Weights of a small transformer language model: width 256.
MLP neurons of a small language model. Each row is named by its layer, matrix (down: output weights) and neuron, and shows model dimensions 64-159. Each number is 50 + 12 x the weight over its row's rms, rounded and kept within 0 to 99.
After each neuron's rows, "fires before" lists the tokens most often just after its 100 highest values on Wikipedia text that the model never trained on.

L5.down636:44 41 82 53 61 56 54 70 74 66 45 42 70 49 70 66 45 32 66 41 52 51 62 63 59 45 35 44 22 36 36 18 56 65 47 41 48 43 52 46 38 62 47 45 59 54 36 43 54 40 54 35 40 46 57 72 47 47 59 51 35 34 38 48 58 65 36 64 47 57 64 46 48 50 64 41 39 37 63 78 54 73 59 60 39 61 69 61 36 52 49 37 19 39 44 58
fires before: ",", " he", "1"

L8.down148:47 71 58 26 33 58 32 47 54 74 49 55 53 43 68 39 49 64 51 62 46 44 48 35 57 60 57 50 51 49 62 27 48 48 55 52 49 37 55 56 36 39 48 51 44 52 72 41 64 49 64 66 42 51 52 49 50 44 59 37 47 49 38 41 42 75 47 42 87 48 31 19 52 54 65 41 69 35 49 38 44 48 64 49 72 57 49 64 61 52 55 56 46 26 59 80
fires before: "-"

L4.down960:47 78 32 32 44 43 58 29 63 43 68 43 61 48 57 45 55 62 53 58 65 45 34 51 55 70 45 57 34 62 25 37 48 61 69 51 43 60 42 61 42 71 55 66 67 74 43 56 27 59 58 55 68 49 56 57 55 48 38 46 43 52 49 35 59 61 43 38 60 40 77 51 42 49 43 42 51 54 57 70 30 50 59 46 41 61 23 50 31 60 29 59 38 39 69 58
fires before: "on", "\n", "\n\n", "="

L6.down224:46 66 63 31 73 63 48 36 82 53 65 38 49 55 52 61 65 61 54 43 43 46 58 65 35 65 34 41 37 70 64 68 50 70 46 47 33 53 51 35 61 57 37 49 49 41 52 48 61 47 56 67 50 41 61 59 54 15 73 59 64 39 48 36 48 77 29 68 42 56 58 57 37 58 69 44 55 40 52 53 85 44 48 58 37 52 52 58 48 38 69 37 34 46 60 57
fires before: "=", "\n", "\n\n"

L3.down734:18 48 37 62 22 53 33 25 53 59 56 69 44 34 63 61 42 50 55 62 51 51 65 33 49 41 38 53 36 47 65 66 64 38 51 58 37 40 38 48 56 50 64 67 39 54 45 49 45 53 46 48 47 64 56 75 67 70 45 33 60 66 32 55 40 33 50 61 48 49 30 47 43 54 46 57 48 54 42 56 69 34 43 41 40 61 36 46 34 52 20 64 54 49 66 63
fires before: "|", "\n"

L8.down886:52 51 51 47 44 65 52 61 71 55 52 56 60 28 42 66 51 55 51 49 36 56 43 46 59 60 38 49 46 80 57 48 46 48 62 52 39 58 51 46 43 46 65 35 63 38 61 38 54 41 54 34 50 44 73 55 39 64 38 49 49 38 39 35 69 99 51 29 66 44 50 57 42 39 56 38 67 39 38 64 60 54 52 47 33 40 40 31 51 43 55 58 48 53 47 42
fires before: "=", "In", "The", "On"

L3.down648:42 40 74 26 56 55 43 39 55 48 60 43 48 46 34 49 36 58 59 65 57 50 49 66 61 45 58 68 51 55 52 48 51 50 41 65 60 46 48 43 55 52 48 42 50 52 55 50 47 47 52 31 68 38 64 53 54 23 54 46 50 52 64 46 59 48 56 60 60 49 43 45 41 71 51 47 39 47 61 58 58 71 70 41 53 46 46 58 55 47 49 46 59 54 71 70
fires before: "="

L3.down489:47 58 50 51 66 45 43 44 47 44 46 58 36 61 47 44 32 55 55 51 51 39 48 42 68 43 48 41 44 59 65 57 51 38 76 30 56 54 39 53 58 43 50 58 64 61 59 49 46 50 55 54 44 40 59 40 57 73 40 42 49 44 47 58 31 50 65 28 42 65 79 50 41 46 34 54 44 50 37 54 66 55 54 73 58 46 44 51 85 63 54 51 40 73 30 42
fires before: ",", ".", " |", " as"

L3.down342:45 49 56 65 40 46 35 64 43 57 46 43 45 58 54 42 40 52 61 49 41 48 49 31 71 57 63 67 60 68 32 50 50 65 67 38 48 35 61 36 54 67 60 54 33 37 65 60 17 61 57 50 61 57 35 67 56 53 42 39 62 45 36 45 57 44 24 42 46 64 53 64 60 52 44 34 46 51 45 70 49 45 64 34 48 64 30 57 32 41 39 41 37 48 72 49
fires before: ".", ",", " and", " in"

L8.down675:62 66 64 31 57 38 46 50 36 60 61 65 48 58 49 59 29 57 47 54 47 33 23 55 40 45 49 58 44 45 44 40 62 67 62 24 37 58 43 39 44 53 63 61 37 38 44 39 36 36 59 46 72 53 44 53 51 42 51 58 32 39 42 56 45 40 78 45 44 55 43 45 35 59 69 75 44 46 59 54 58 68 70 50 49 35 60 51 70 38 51 28 84 37 74 60
fires before: "="

L5.down418:51 59 57 35 37 63 52 65 80 45 36 38 34 55 70 44 48 49 48 38 50 52 53 47 61 64 37 48 44 32 33 38 51 37 43 46 55 33 44 57 43 36 35 46 57 49 48 47 59 51 32 39 49 47 51 69 37 51 49 26 60 34 59 44 71 53 45 45 73 43 56 49 42 69 57 61 60 23 46 42 66 50 44 58 35 49 49 49 45 63 42 37 65 61 59 47
fires before: "-", "\n", " of"

L8.down605:61 67 60 42 78 44 45 38 52 42 41 58 51 41 59 55 39 44 54 47 34 39 47 63 47 42 39 52 36 58 57 35 50 55 77 52 24 47 49 46 54 42 48 63 55 75 39 37 37 64 46 53 35 32 43 38 44 57 59 54 52 44 54 33 55 99 49 34 53 77 34 60 43 55 61 62 76 53 46 57 52 79 48 51 43 53 53 40 73 36 66 48 60 70 49 49
fires before: "=", "In", "The"

L6.down198:47 43 61 61 40 83 54 46 55 55 65 70 11 67 72 55 55 55 60 45 33 56 56 32 54 61 55 45 43 33 39 53 60 39 48 50 63 45 49 47 38 57 42 51 42 44 39 36 44 58 68 49 71 74 28 70 63 55 57 32 50 37 43 33 40 57 40 58 64 58 44 53 40 52 61 47 23 54 42 59 45 42 40 53 40 45 52 67 57 43 38 44 47 46 56 51
fires before: ",", ".", " of", " and", " in"

L4.down24:67 52 37 61 41 57 60 60 51 51 51 37 61 28 64 45 52 55 54 38 54 61 61 36 64 31 53 58 52 49 24 47 72 43 64 63 52 49 60 49 47 43 54 40 41 84 51 34 66 42 27 59 58 39 75 57 44 45 57 26 70 53 44 48 55 60 60 52 75 29 68 37 54 63 79 47 63 25 64 63 57 38 51 27 40 36 50 54 47 71 48 52 35 38 68 65
fires before: "|", "-", "ing"

L5.down171:46 52 65 41 54 53 53 44 51 45 52 63 39 35 59 61 68 52 41 44 51 45 65 69 33 57 48 50 55 55 30 46 27 46 53 42 61 49 62 59 50 51 41 76 50 46 32 39 44 57 51 43 59 54 64 50 60 50 62 16 43 49 42 40 47 78 64 53 28 38 54 57 45 41 56 56 41 62 36 42 49 71 54 46 39 64 37 44 75 51 39 30 54 49 59 71
fires before: ".", ",", " and", "\n"

L6.down181:58 59 65 50 71 37 38 32 53 56 48 52 43 47 67 58 45 49 50 40 43 64 41 47 59 53 40 65 66 67 74 42 25 33 33 61 55 52 45 55 52 39 38 37 44 58 54 43 53 69 57 33 56 45 53 55 57 64 42 77 41 52 58 50 57 57 82 59 57 51 61 60 64 35 29 35 55 45 49 52 55 48 50 45 61 61 41 41 58 25 40 35 30 44 55 35
fires before: "-", " of"

L5.down194:44 43 57 26 44 50 60 62 69 48 46 57 22 43 61 61 44 39 66 48 56 49 50 73 37 47 34 55 19 61 49 61 49 39 40 44 49 61 58 51 64 70 44 34 48 50 39 26 44 37 46 55 68 46 65 41 48 49 64 70 51 69 51 36 67 98 35 65 48 58 50 53 45 52 57 44 38 40 51 67 56 80 44 67 50 25 43 29 30 46 54 32 60 54 43 59
fires before: "=", "In", "The"

L8.down749:46 45 47 28 58 56 42 52 43 61 48 51 63 45 45 41 37 53 34 42 45 59 36 31 50 62 60 40 38 52 44 73 63 50 41 53 62 56 55 49 37 43 36 53 32 48 56 60 28 56 41 81 45 47 40 60 24 59 38 73 45 57 39 54 56 58 59 68 60 58 66 46 46 65 72 60 69 68 49 73 41 51 68 53 34 44 28 48 65 33 68 40 74 57 40 52
fires before: "\n", "=", "\n\n"

L4.down603:29 50 50 35 48 50 53 48 45 54 33 63 57 35 47 28 50 56 51 45 56 58 54 52 70 70 59 46 65 56 56 71 42 43 52 64 58 34 46 60 40 72 64 16 40 36 55 59 80 51 59 32 65 42 45 60 69 28 29 48 33 44 51 67 59 50 34 46 22 68 47 50 64 57 66 44 57 54 48 24 60 34 45 43 53 62 56 50 58 69 55 56 28 38 47 51
fires before: " |", "–", ":", "."

L3.down0:36 58 40 61 50 52 44 33 40 41 59 62 55 55 68 50 50 35 64 50 32 62 37 56 54 53 57 50 53 35 57 27 46 28 41 29 72 51 51 54 39 52 46 19 45 46 48 58 70 30 78 50 50 40 45 36 27 67 21 45 42 50 56 54 64 58 39 60 60 54 56 80 61 56 66 62 41 54 57 34 61 42 47 52 32 55 30 74 36 54 52 32 42 67 59 57
fires before: " |", "ing", " by", "mi", "8"

L5.down111:36 64 66 73 60 60 44 53 34 69 46 44 57 52 71 75 27 49 40 58 61 63 46 40 41 56 42 80 63 67 50 43 60 58 61 42 59 52 43 63 54 54 50 60 59 45 41 35 64 52 62 50 44 42 60 54 45 26 45 59 61 46 35 58 42 35 66 82 39 42 44 50 52 16 31 42 63 34 44 48 60 74 58 45 37 38 37 37 34 59 64 42 59 37 36 44
fires before: " |", "d", "%", "\n\n", " of", " ("

L3.down380:36 52 43 57 58 52 56 50 53 50 43 45 64 60 53 67 50 45 31 67 53 70 32 50 51 52 69 76 43 46 36 48 56 35 58 45 55 46 40 50 40 26 45 68 35 42 60 64 30 57 68 52 48 45 58 55 60 52 56 46 40 37 61 75 38 52 42 61 60 62 69 62 53 64 54 60 65 41 36 46 54 78 46 58 50 61 75 36 46 44 52 47 40 55 72 55
fires before: "=", ":", " |", " medal"

L8.down667:53 47 44 65 61 44 47 40 30 76 66 37 30 42 60 42 54 46 35 45 39 43 34 49 50 51 65 41 39 53 51 41 37 53 56 41 33 54 44 49 31 70 67 62 32 55 38 63 61 65 39 45 61 37 53 88 45 45 60 75 54 40 52 43 67 44 29 56 55 67 57 82 38 35 47 42 52 42 43 36 64 60 38 38 41 47 51 37 30 54 30 47 41 38 61 29
fires before: "-"

L8.down855:47 44 58 57 55 55 58 84 43 52 41 40 38 54 44 60 49 60 40 52 42 42 34 61 43 35 55 40 43 63 62 56 61 38 48 23 43 58 51 26 48 51 51 65 56 48 26 46 22 35 43 58 51 41 44 51 50 54 54 55 51 67 66 46 48 94 39 63 56 57 51 62 50 45 59 33 63 49 39 82 39 55 60 60 57 54 55 41 62 47 53 43 27 42 52 53
fires before: "=", "In", "The"

L8.down142:48 48 63 47 45 39 32 44 58 63 73 76 71 52 56 71 34 45 31 75 46 70 43 63 35 65 34 62 78 41 53 60 70 48 54 60 45 36 47 41 53 57 53 34 39 46 63 41 46 56 48 38 54 29 52 49 76 61 70 42 50 51 32 73 60 29 55 62 38 60 49 50 53 50 58 78 47 25 68 48 45 45 36 56 40 65 50 35 24 32 41 29 54 54 41 35
fires before: "=", "\n", "\n\n"

L3.down42:61 54 58 40 57 63 45 39 49 56 36 49 45 31 67 36 38 32 52 21 61 68 59 61 50 39 45 39 32 60 52 42 51 61 49 42 50 64 51 44 54 58 16 74 67 43 51 59 29 46 40 68 30 66 54 55 37 44 46 68 48 47 51 51 38 56 32 38 42 43 34 33 51 50 59 60 56 61 58 75 51 57 65 36 57 38 45 83 44 75 24 53 45 53 65 21
fires before: "-", "|"

L6.down31:51 66 36 34 61 51 52 56 42 58 55 50 51 49 50 53 39 36 46 71 56 28 46 25 48 53 42 69 59 61 39 50 36 32 48 48 52 64 44 62 33 72 46 49 49 56 41 34 47 66 57 56 34 40 41 67 23 61 32 35 66 69 45 74 46 65 59 54 50 38 65 58 58 54 48 46 53 44 36 33 38 24 49 54 62 26 41 23 40 43 56 66 49 40 63 43
fires before: "\n", " 0", " |", "\n\n"

L6.down368:59 60 43 57 61 41 43 61 63 70 60 45 36 63 56 48 49 57 42 57 55 37 58 43 44 42 59 33 45 39 53 41 57 57 57 46 34 62 53 42 48 53 31 47 45 65 55 49 46 50 45 60 67 48 49 41 70 42 24 28 60 89 60 65 50 58 39 50 48 55 65 13 63 62 50 49 47 48 56 35 46 43 34 57 50 51 55 64 50 38 55 54 64 48 60 58
fires before: " |", "-", " %", "ot"

L3.down835:64 68 40 30 21 45 73 67 52 51 44 47 37 61 51 48 51 44 56 47 49 55 58 61 62 45 39 67 38 55 70 77 61 45 45 59 37 59 44 37 53 49 31 28 63 53 47 36 29 46 51 66 42 58 62 67 40 53 67 61 40 63 48 58 64 75 46 67 35 40 48 71 63 56 48 54 41 40 43 58 51 70 63 75 38 42 56 55 53 55 52 58 60 56 77 24
fires before: "=", "\n\n", "The", "In"

L6.down446:46 43 37 52 70 58 65 49 50 62 55 72 65 38 42 44 47 40 68 42 50 54 47 27 29 54 44 56 41 69 53 39 28 27 48 35 41 50 68 56 23 63 31 53 46 51 56 60 47 57 36 40 42 43 61 56 38 35 60 44 44 64 45 66 36 46 52 48 39 56 68 78 36 60 38 43 24 58 46 46 62 45 54 62 60 42 34 35 35 60 34 69 61 72 58 58
fires before: " |", "er", ".", " votes"

L3.down822:70 50 71 48 49 46 55 36 53 50 31 50 50 52 50 57 34 57 55 45 50 49 52 54 47 52 35 34 44 31 32 62 65 64 23 33 38 57 39 49 40 46 42 48 59 48 44 31 69 39 42 38 57 62 52 36 53 60 42 26 44 41 32 72 63 50 71 57 80 56 35 59 55 59 64 64 41 47 54 63 47 57 69 55 50 53 50 55 71 60 65 61 46 35 55 46
fires before: "s", "=", " the"

L8.down411:44 44 51 47 58 62 75 42 34 59 25 54 63 45 48 46 43 54 58 48 26 61 36 60 60 51 75 37 52 59 70 67 62 40 36 67 73 36 71 67 58 44 66 40 51 68 63 53 60 36 49 47 39 51 38 52 45 26 49 60 26 63 40 46 38 24 50 50 33 38 48 31 48 47 52 57 28 52 44 45 64 64 20 34 62 69 59 66 69 44 33 75 51 60 51 51
fires before: ".", " |", "6"

L5.down998:59 39 48 63 63 62 23 66 58 50 51 56 50 58 59 48 54 42 71 72 24 73 48 67 42 49 49 57 40 36 48 49 71 53 33 45 52 39 54 51 34 43 42 53 56 39 37 65 42 77 48 40 37 68 65 57 63 49 53 42 27 51 55 76 57 35 35 41 52 48 58 63 37 29 58 50 44 64 50 72 48 42 63 58 56 61 57 54 38 33 47 38 49 61 34 51
fires before: "s", " of", " Senate"

L5.down251:49 69 44 43 50 52 47 61 70 46 58 57 50 41 43 55 36 69 35 29 61 48 44 73 33 69 41 64 40 67 47 44 69 27 51 70 40 67 28 42 49 58 39 56 48 39 55 53 60 58 59 55 69 39 69 42 48 40 47 47 45 63 72 40 59 32 49 28 50 69 58 47 32 35 67 53 43 48 56 69 51 73 32 40 30 35 44 39 47 51 46 40 44 38 57 24
fires before: "-"

L6.down225:60 54 43 44 61 40 28 66 53 66 43 41 63 42 39 44 51 40 32 61 50 46 49 61 64 48 54 36 66 44 49 26 68 35 57 62 31 51 55 44 60 65 40 50 52 47 65 42 23 34 42 69 43 55 59 46 45 41 24 39 51 50 68 54 53 54 55 30 49 64 56 64 38 80 55 68 36 48 47 54 48 71 57 34 58 50 49 36 46 38 42 54 68 48 58 55
fires before: "-"

L3.down687:70 33 35 33 43 49 55 39 50 42 52 33 38 65 79 47 45 49 59 55 47 52 64 54 37 44 59 55 65 56 38 38 52 63 34 34 49 65 80 39 52 57 55 50 66 43 44 40 61 63 38 57 45 67 58 46 39 83 52 52 41 57 60 67 63 60 40 46 53 52 43 49 42 41 50 72 51 65 72 62 63 60 49 66 45 30 52 40 43 44 85 32 55 40 50 37
fires before: "=", " to", "\n\n", " the", " by"

L6.down367:47 52 45 55 47 36 38 58 61 57 44 35 31 58 53 49 30 25 46 49 49 58 30 56 62 38 24 42 76 63 61 44 78 35 35 32 49 52 50 52 55 57 49 39 55 70 40 62 46 50 50 32 38 43 49 45 64 64 55 61 59 49 38 59 51 31 49 48 54 61 69 49 48 53 66 43 35 28 45 39 44 66 59 52 55 57 78 45 71 39 62 47 36 55 53 56
fires before: ",", " |"

L3.down295:41 46 46 38 59 58 55 50 56 59 37 43 35 64 63 69 39 46 57 71 45 30 68 47 44 63 32 48 35 31 46 42 58 43 37 53 65 72 48 31 30 29 50 57 41 44 63 41 43 71 89 51 49 59 64 53 35 33 40 46 30 61 49 79 50 47 46 49 28 55 52 61 29 63 53 52 38 63 62 55 62 45 56 65 45 53 52 61 61 45 50 37 49 45 57 33
fires before: ",", ".", "–", "-", ")"

L8.down924:38 61 75 35 45 40 64 55 51 68 67 50 33 50 57 56 61 58 58 34 65 55 64 35 53 34 28 56 48 64 62 55 56 40 48 63 68 62 54 47 57 54 49 39 40 47 46 70 59 34 52 62 67 59 31 39 26 51 50 49 49 47 49 18 45 83 75 51 66 62 58 57 64 36 35 36 74 68 55 31 62 45 31 49 07 53 51 52 66 65 70 48 54 57 38 50
fires before: ")", "=", "s", " =", ":", " of"

L5.down403:51 44 55 43 39 62 37 54 64 60 67 34 42 56 52 63 48 51 68 71 55 29 32 50 42 40 53 57 40 85 53 63 80 38 18 48 49 67 34 21 45 58 50 47 44 51 60 42 42 41 47 57 44 47 62 26 57 58 56 62 51 72 43 57 85 99 34 75 49 51 58 62 36 61 60 53 46 38 66 73 54 66 47 51 46 44 49 40 50 52 60 49 45 51 48 53
fires before: "="

L6.down991:46 40 46 44 43 66 49 42 68 61 50 36 48 38 60 53 52 84 48 63 30 59 28 52 60 53 57 54 68 66 49 58 78 30 68 45 59 59 48 73 36 68 46 46 63 53 44 46 60 51 75 62 43 66 46 49 32 70 47 49 50 52 47 22 45 65 63 41 48 53 67 51 57 28 36 41 57 27 47 40 46 34 50 51 56 65 67 64 46 55 35 41 44 53 65 28
fires before: "\n\n", "=", "\n", "0", "1"

L8.down835:57 42 71 52 52 50 68 36 60 77 48 29 55 44 63 37 54 56 57 36 37 60 51 51 55 55 61 45 49 36 28 63 65 44 50 53 61 64 50 65 22 49 48 43 68 86 41 37 58 50 49 71 48 40 64 47 59 30 38 26 58 56 37 67 52 48 55 65 63 54 26 47 49 43 63 40 41 48 41 22 44 46 28 58 52 46 68 47 54 62 39 36 74 64 67 54
fires before: ")", "=", "\n\n", "\n", "  "

L5.down23:42 47 38 51 66 47 43 60 44 55 29 46 53 47 47 62 72 51 30 51 66 75 52 43 37 54 58 50 61 55 63 45 54 49 30 41 44 38 54 35 26 59 51 56 57 75 53 72 56 50 29 59 66 61 47 62 32 64 43 26 56 32 36 51 60 27 28 42 44 71 43 63 38 44 48 36 64 36 34 49 54 30 57 37 50 49 62 51 60 70 49 48 59 50 64 50
fires before: ",", ".", " and", " to", " of", "s"

L4.down499:64 44 57 37 55 52 39 49 52 54 54 52 56 38 57 27 61 61 29 55 38 59 37 72 26 56 72 38 50 54 56 55 28 33 56 76 65 53 46 68 63 41 58 43 64 48 54 81 13 53 39 75 71 40 43 66 37 51 49 56 71 27 48 48 48 63 62 43 28 44 35 55 53 48 47 55 51 35 45 44 64 56 53 42 48 64 46 41 70 56 66 41 29 51 38 53
fires before: " |", "ley", "tor", "–", " med"

L4.down284:44 37 43 43 53 44 23 45 88 39 23 49 66 50 42 52 50 48 24 54 30 58 46 43 44 44 37 66 62 65 55 65 40 43 36 53 71 67 42 47 51 36 56 81 46 64 54 35 47 40 44 55 64 55 42 40 60 50 55 39 27 81 63 43 49 45 37 73 56 47 32 29 57 58 48 73 71 67 41 55 43 50 60 32 54 42 59 54 39 31 57 58 60 39 51 50
fires before: "\n\n", " a", " an"

L4.down462:61 48 42 74 46 60 45 59 64 55 52 56 48 49 48 48 36 50 53 58 53 62 47 26 63 37 39 21 55 36 56 50 55 41 50 63 42 27 33 54 58 35 54 54 30 65 50 60 50 38 64 59 47 62 53 64 44 52 68 41 51 48 36 52 44 57 33 73 13 60 61 39 44 45 52 59 41 53 49 64 79 39 32 64 15 50 26 45 48 75 53 60 51 50 58 58
fires before: ",", ".", " and", " –", "–"

L6.down546:60 48 68 31 47 62 42 38 59 25 55 59 51 45 51 43 54 48 46 67 56 53 65 37 55 61 11 32 41 54 52 61 47 56 39 58 56 55 66 44 42 50 48 47 51 36 62 74 56 54 48 52 44 58 43 41 52 41 46 78 55 27 51 15 46 31 60 60 36 65 73 50 68 52 32 62 51 53 53 46 67 47 37 53 63 62 43 30 59 71 63 32 44 48 45 29
fires before: "-", " %"

L4.down999:55 40 54 68 58 61 44 68 48 53 24 47 58 43 54 51 48 49 51 62 63 57 44 43 44 48 45 56 54 44 64 58 75 44 63 53 58 28 49 42 44 46 53 68 66 49 43 36 52 50 53 61 66 59 46 39 60 61 28 41 52 57 50 59 34 39 55 67 46 59 23 47 36 43 67 60 59 53 60 39 55 34 48 54 63 40 47 45 39 32 48 59 60 46 54 65
fires before: " |", ";", " a"

L8.down665:42 47 43 76 36 34 42 48 23 58 64 51 37 54 38 42 52 65 39 68 38 58 50 47 63 41 51 59 51 74 37 38 77 50 37 56 54 49 61 35 35 67 47 53 37 49 52 74 36 42 39 64 48 48 44 34 70 61 54 44 62 37 61 64 45 51 63 51 67 52 54 22 60 69 61 41 58 60 61 37 36 51 48 38 50 34 70 53 47 56 53 35 53 50 36 63
fires before: "-"

L4.down588:42 50 55 37 37 47 53 65 56 66 39 41 65 52 57 45 27 36 51 36 68 51 69 53 36 35 65 46 52 65 67 53 38 41 43 56 64 65 57 37 61 49 45 35 42 40 45 56 54 42 57 50 54 37 69 38 44 53 72 77 47 55 55 50 67 61 38 69 35 48 44 65 69 71 48 59 57 33 56 40 61 58 29 49 46 43 57 46 60 55 50 49 52 51 35 51
fires before: " |", " m", ".", "–", ":"

L5.down122:59 28 48 27 46 46 30 33 45 58 48 63 53 48 51 64 62 57 52 83 52 43 35 44 44 54 52 29 27 42 63 74 56 43 54 39 37 52 52 21 47 52 57 49 44 46 54 55 56 58 40 47 40 55 38 66 63 49 58 53 41 48 33 57 56 25 38 65 61 58 34 47 50 55 46 54 46 48 81 34 44 52 55 66 47 71 51 54 44 66 55 67 36 40 50 69
fires before: "\n", "\n\n", " —", "s", "="

L6.down472:32 58 45 61 68 47 35 64 42 27 41 46 51 54 58 38 57 52 56 43 71 64 80 79 53 35 38 27 41 29 57 36 44 53 42 62 49 70 28 48 49 70 35 54 28 57 45 67 50 12 51 58 64 65 42 47 43 51 48 56 55 65 38 65 51 24 61 46 62 58 38 72 54 48 84 53 59 70 56 43 43 77 52 25 51 36 57 43 49 59 52 59 51 38 49 41
fires before: "-", "A", " C"

L4.down579:45 35 53 45 58 48 29 55 46 49 31 58 76 59 42 62 40 34 53 75 52 49 45 61 62 49 61 44 28 88 84 58 38 54 37 50 67 44 48 38 56 35 55 57 55 45 45 49 47 34 73 42 41 58 62 24 55 54 71 32 64 44 55 59 61 51 59 50 73 53 50 42 50 54 50 48 58 62 57 45 43 52 62 62 79 65 70 51 52 70 41 36 64 58 40 48
fires before: "s", "t"

L5.down884:45 52 48 61 46 68 53 51 53 52 66 57 57 65 66 58 48 25 73 57 57 46 22 69 53 56 58 61 47 53 28 42 48 39 48 60 52 28 56 39 58 14 57 32 41 51 28 51 36 38 53 57 52 45 38 40 71 60 40 52 53 58 64 56 42 74 53 53 63 55 45 36 54 49 48 61 48 65 56 28 62 71 47 68 42 54 58 52 30 28 49 45 59 54 49 51
fires before: " |", "%", " ("

L3.down479:53 35 57 44 53 34 52 58 32 39 67 57 48 39 47 45 57 46 58 45 41 48 45 58 29 46 65 49 50 32 34 52 35 45 46 58 75 47 59 41 57 77 41 56 32 58 34 68 49 59 41 40 83 51 46 33 75 24 48 50 27 56 44 31 39 25 51 50 47 63 41 71 42 31 54 37 26 42 55 37 42 39 50 36 64 58 46 44 43 62 52 51 62 60 43 59
fires before: ")", "%", " |", " (", ";", "."

L5.down103:45 54 54 44 50 66 40 53 58 49 38 61 30 57 45 43 52 41 48 39 41 47 41 49 52 53 41 63 20 66 54 50 70 36 59 55 41 65 42 35 43 50 58 44 75 54 43 38 32 42 48 72 61 48 62 59 45 72 71 54 37 43 48 51 74 88 41 70 37 57 50 53 43 54 45 63 63 37 59 57 53 70 41 64 43 53 60 43 58 30 51 50 46 47 43 34
fires before: "=", "In", "On", "The", "After", "H"

L5.down120:45 68 52 53 49 55 57 52 62 69 57 48 50 33 72 37 69 57 56 35 66 59 45 52 42 39 45 56 63 54 53 34 54 52 50 31 57 21 44 52 62 56 33 54 68 48 32 44 40 42 58 56 63 60 50 36 33 39 59 55 55 58 74 34 38 37 73 32 53 64 71 46 44 45 47 38 66 45 40 22 67 52 54 53 40 56 50 64 36 62 38 47 68 48 33 31
fires before: "-"

L8.down302:48 64 63 48 28 63 51 48 66 57 57 48 54 48 44 66 49 76 52 45 48 30 46 51 71 57 45 55 53 68 36 46 69 47 43 31 46 62 61 46 51 22 60 68 41 30 55 52 21 74 52 41 53 40 55 47 47 58 48 52 58 33 65 57 48 99 41 73 55 48 39 49 72 26 38 66 53 52 48 65 45 55 40 51 55 64 37 54 58 60 54 62 37 47 32 46
fires before: ".", ",", " in", " and", " |"

L3.down321:40 53 52 41 62 54 33 57 49 51 53 40 62 64 58 42 58 46 47 53 42 40 42 67 50 46 41 70 64 45 56 30 33 34 60 50 53 62 52 57 67 37 37 41 37 44 25 40 54 53 45 35 51 57 55 78 57 56 48 71 41 54 56 53 54 39 50 42 39 43 58 82 74 53 38 74 52 21 45 46 47 33 59 51 65 51 61 65 38 26 51 80 28 43 56 41
fires before: "-", "\n"